Weights of a small GPT-style language model, trained from scratch on English Wikipedia: vocabulary 31123.
MLP neurons of a small language model. Each row is named by its layer, matrix (down: output weights) and neuron, and shows model dimensions 432-559. Each number is 128 + 32 x the weight over its row's rms, rounded and kept within 0 to 255. Numbers have three digits each. A neuron's up and down rows have the sign that makes its largest values positive.
After each neuron's rows, "raises" lists the tokens whose logits its output raises most directly, leaving later layers aside.

L2.down1228:127138117162178112154189112147139115075149145122108181123126116103120106144112149103129197091100098128146178126118132134110102142106115066145092139145134126138148188125157107138156158158109137066139159074143099106137072099122155100172134165111126110152140136100065116118153083121051145153104116113121145160132157105123149165122115165109097118095144184119112137155123142126074077093103
raises: "olves", "icts", "oid", "isc", "ident"

L2.down1206:146104207173093126144090173144111124120121113093110118130082142113132096191093144124049125092131097078114112090101078168090135109129137138156117118134125238164093148111142078132149116170125145158150187140129119229142067105097185096124051104135143142082181134145081149142124163141098149121157100118073130141089114114117068142151087127131097130128136120130120146127146174166179147215144
raises: "ose", "ane", "ct", "ing | ", "osen"

L2.down127:215116145103149053069113121153153129161176107150095115062147189135164089162142153084133140116164113142071090111075145173177182095097139090133099118127133085105139094179134164127182115120147129144141109124157143123112094077108145115140116190113096118135101169101154169095093127146140160122141127118112099131136104165108115128125110129074176131128094127148123135091103121138109133141132
raises: "iana", "ian", "ky", "bury", "ly."

L7.down1770:162174128221113165102128121114146154087139114136163122095129139099152122139078143132207115133114162225103125164112165112130116156169037124101147135166122158162060113106061165120122124116120120055140058136132143138053126098121127122138139087116124163160158174138168095174140119164147148132131146127151146174108102154136119095118091117122116120147125148144105097096118128113163092130151
raises: "ez", "ean", "ex", "eg", "uch"

L2.down1510:100125107081094129148136139111105125161177146117093163130060136122144106104041070129148146121075099070170103118166090154144081101187059131148108140174125129119105069089095137150137131171127123122109153084164155084105080148138126157193101168113163132126170147125103147204174178115116117139179149119127102108137147109130142045106104108128146095155143108144122161137104160143072152107100
raises: "igr", "ure.", "ures", "ures.", "ured"

L7.down1182:209138124115142132100144081098201116068105088161115153088126121168120057089119187144106121093178154107134180145208144053097116161167083158110205123110180154114130121113120118128047080087124132153095144109143149074123137157081134146078171134090132090025162095145098084073115151119079125145131052136074115146126129153150085173132087158020104166126156080116130105083139106097131114126088
raises: "ed as", "ed | ", "ed", "ed.", "eds"

L2.down1138:097167136133179187154118123156119149122130133093141065127132144145078174083133137049076138118138116094061134102160167093125105096091020200129137173065190102111150095137072170137122091119098081093093138120065147143139137121158144141079140191100157132144173111099097153105154136062100112127089097138157165097168139144135172188096143120075143125114104098197116080124120157172118198178141
raises: "ients", "part", "ient", "icate", "ers |"

L7.down910:135133157173075123151102121159056148051122102193148093173099136212140097106101116165123126104111206167150171082128138152125080131089099116119127104138154126086121186105160138113146104140129097102139118134133141140133081164164112107137143177140074096144137134111134174142141109128120188156094176169142102162108109154138149170133109142082140091119155086070147139123170142091149128123093
raises: " available", " provision", " sure", " public", " permanent"

L7.down1783:123151119135153066114108117149084109152142093127109157122164178096139136095128108092120124155155146132120133106142170158115094136132174152143102158155127088103091122168099133131185124163143123124099142148168150135135105130141113129109113079067112135168080125098081190132190118157143140122099121106130144084118167132174156141127149112184084113124177079130133134108121095131232133153119
raises: "ries", "uber", "ops", "ur", "urer"

L2.down1600:095145098101023092145134113147152166103118137122067115140144117093122103183164143131109116111101185154126149112085075128152127105162129127128089148127131171151129155163112109124131176111114120103143128134083116088117134136130155145094130130173107144096135108092099071174089148128138157107122070108112096149134123077144145138112125164147153121141179181090110124135154162147154113155149
raises: "als.", "als", "als and", "ode", " times."

L7.down1100:137163081225148119190149144072127097110162151116161169139176146105071105139084185122164157103150133138122041072125080189117139163097151105108134153102147103126129079136106130119117104114127129140166165127160079068152134166141202121108139178124090202122115138177130120100108067087123123065168109120143125076136163123090168105140136144121102163121160099108111157103143111122169142171126
raises: "urb", "ure.", "aining", "urer", "erg"

L7.down1835:127111097148122078111135124180093112166108184140106125162137115210106151111144100160107154172158121072151133151103140106105120096171104191123117075150162143194196050145138117068144114183067171102153190135133104158170159017178128112159095152096113081096120140154089109124129042113153102158116093148107123134094071120123122131096143126131116113132111153129117131090130107118155196037135
raises: " For example", "\n\n", " Members", " There", " Another"

L7.down527:126139059153113063137071147169158104142153150103175128119097110091129107119089169099163151067130119126112119115150168119130172100184109140120131122112163173079112137128139149123136155185169158153099103089089103172100147151083158163142082081168171155132141110191102142134183159113156091185110126157118131176110134119083077101184085112152130100097150091100076184077117135136111176212123
raises: "le.", "le (", "led", "le,", "le"

L2.down305:160139149121137064110126128092104127074104133078110141120176131122144170141140108159175119148137060151142114133209157158084110130066129137152097137098150096087132143128166117154115139150146082189144160223122062097174181136100208112123089149114109133119159145119092102135085132094149082155115146095186143145162106183130144156110143175136120194092160115119178151120057152066125186059103
raises: "mp", "zz", "aux", "ly", "ck"

L2.down1925:164165153116138115125226171114124175114097193156160111144129128139089072103135115130076141066100170106110134117138129110106159119074112157102125126083097112132127097126149132102125132117106116145139143153102141166121123134064141148145156166156139126127103161159139150094184143151173141110140148151087154044124143118172137099121105104103143130105073132127076145118181151125102149127144
raises: "–", "/", "-", ".", "°"

L2.down295:123097140152136062146168166117061151180079081182145143115139137096167122140141103152118137130111124113112134110119123131160087087158174084140140172130136129158151103130113153155177064132110106194165164086143107117127144143100171120140138143140126079179102157125132104085077154083119201140173114135105112116151138146151149101118147142085133123088099192075060140132137141136101137081086
raises: "c", "cript", "-F", "ca", "-A"

L2.down308:163103113101104112093121183122140109081087131057118106090161124185121102133065097134075161141110138148152128101122113131131169150099147134161120097170131105161138135083151173126138124100140109168128133145157137122117079114114129151216112093162181155076105158075150153087066110135213125067120101134139169152225098131099107146168139151128144135099147108128139127124123138095162085120189
raises: "ort", "isted", "acts", " Eurovision", "ents"

L7.down668:106149107133171139171130103084158089117072142100167094118119160055100171135156103093087089145094094176097090190157127051131097148148109132195139066134155127122152138117083056191142151153199126120167104081109102161134116132138172142149099184198157128133086163123142141164083120145153113084079099169174117122160098153121117085124142113133116081055065165103184089145100096127122159093173
raises: "s in", "s to", "s;", "s that", "s,"

L2.down986:142131176058174162144112124100111094109136140094166127093168147075105122130108109156107124127142106127110198098055116097102123114169091125116108135141085158075119144231110101158131103115124107109123099116102119154136141057160131133097176108134150120118109128190124138103170106127152156209133151162131104093174132143162144145126122151157107115170121083119154088147171122078131111130078
raises: "ior", "pl", "cent", "sc", "organ"

L2.down1070:168107130046140159147147140135116128154119181169150087127101092163171133126158062058167165083170124108167160148150185094170128075136157131114133115109094074184147123139116156095168169047116084129101056177097170120156138127190104158142158126098143084114152084075133160149158166166115121117088150122122147121102148145142106129187094167227105101137194159107145092109139102047081132107134
raises: "line", "ten", " moments", "ly,", "ly."

L2.down1947:154157114104112144053098118155106061165160157132134109085101129246091108107133091143132137085214182166140151121176112180077109130130192145153119137148141137122149078134159106117173162140132167137185157138146131126108148059191093105164068135105159112164147139122126115105133109097087129127132069087149126135116110093118142196076032120102103104143119095205096131076122109152152149094102
raises: " The", "\n\n", " There", " These", " His"

L7.down1077:177111125127135131148183117122159155058169099058179148148099087090171154099152125130139110107145069142164158108106074132085143124150172118143102157098142151117133112130165137090177117102090186185167175091159101108112108178165157134130088176096156077108127150143118139116168144121141139136088086125189055156119147114131138134085154118164146081134137099130122113126105107118127112138168
raises: "ing her", "ing his", "ing its", "ing him", "ing "

L2.down1658:132112065102148158097120109095095101092133169107078142108128132114121158129132168185104137145132112118128183106110055108150117142113138119178142132165139107212118177120158132148146146112101066089128195133107138114086148137164134127125104104132153116120163131065141106132127071127152131105087052188106155127164101136093170107182136119129094163076146112191128166115186124133161115112137
raises: "erb", "als", "port", "ami", "als."

L7.down677:109139138094122114137110167118137101138173145170103124095136100123126169082124143046121132140102126161180123113139168100123065103144087127104103147156087099144161143152082113173065096165056118118120151145155199098133170115137151154083147095165164154109114075205131112111141178124116153105120121185147120160158085074104202128143124139127175132127158149151164127101132110110131118088142
raises: ": O", ": I", ": T", ": G", ": Al"

L2.down1766:132076112175083117174108139159172138165130110125142115141165164094180137130119137147133165110184149105112087119173073125062148126145124134191133124118160136124085112186134130136198109146097120126075135171102136206079147083140075106128108139106160086124111167127109088049125137118076140193146157120147109161126128121078113133146060092119195170120141064191086139123116120097150127129080
raises: "ph", "tern", "ights", "aine", "ford"

L2.down724:157125172099161104130109133146093170126153151094080144076125145110085102135159182075199160097163119067081092078077184135129114142141085173133123141147122130138134130077181093140088153138155119138159074098089107132152182174117179143074106122096119126158179115164095166171199157135099089140131110094127165153118111212116122182104127115129140162204132115120123137122123170127054141151097
raises: "ves", "ved", "by", "ble", "ğ"

L2.down1123:174143090180174133142073126123137093106179127129114200111087049107188029143160166088181120157092122162167127140129109095066139128102132116198076133099078098141108119152166155163125162120091083222137130099187132135105132113134136026130191085133177094135141142084116103120103164077123188123173068091178087139132138081144142109105178154148141132134125116112142185131104121126158113161101
raises: "ven", "xt", "arn", "ps", "rov"

L2.down301:128109126158127159178070138096081138155123143172138152130080086205123110152129094154133160142103089153143143049199088144140173190135155105130122190144069121142164133156095149054117091127096082134137086152069135097117138150119115149122101157153150143087166153138145184084156127123131097096151096129089108169114066130121088159160088111148171135114128126150053102104128126102188109100205
raises: "\")", "\";", ").", ")\"", ");"

L2.down202:140099163172113091083164123110168120089213103071149137116089134090167087123064160199119099123134094154080144116133104133091104119121123142143098102120134107088141132159117129178153178108124107124151144077111153130144090110152131079113161063087129145099157128199129171141147114121063164093151151154116112112103137124183114138166099100118133108122114079084143143110133093123041130087145
raises: "ular", "ider", "cript", "isted", "lete"

L2.down1752:064137177100107129228133156103108110128126164153137099107091153157193101147139138160140069092122128100112154096060092146118176132096135157142128171064120089101156125105111150157129076117168135098125196105145156129162104123112120125160124097114144101117145089091119110122178168125100110119135112181165153120135111105156204129084091099119115155095120053140110134100112206129167136079116
raises: "iet", "een", "y", "ent.", "enn"

L2.down1324:108164096151129175165110091139147135150164124063159176146151137077089135116142099117160080074176143149139130148101102104127126136086158139112104068134109154169137098176120134123065093133110118109139090164108229158156076172126189116139137163153059155106153147094133096171161143180137122092112122104084104148166107122130109097169072126116159140130110163167187130127100161238133165144116
raises: "side", "wards", "ward", "down", "ton."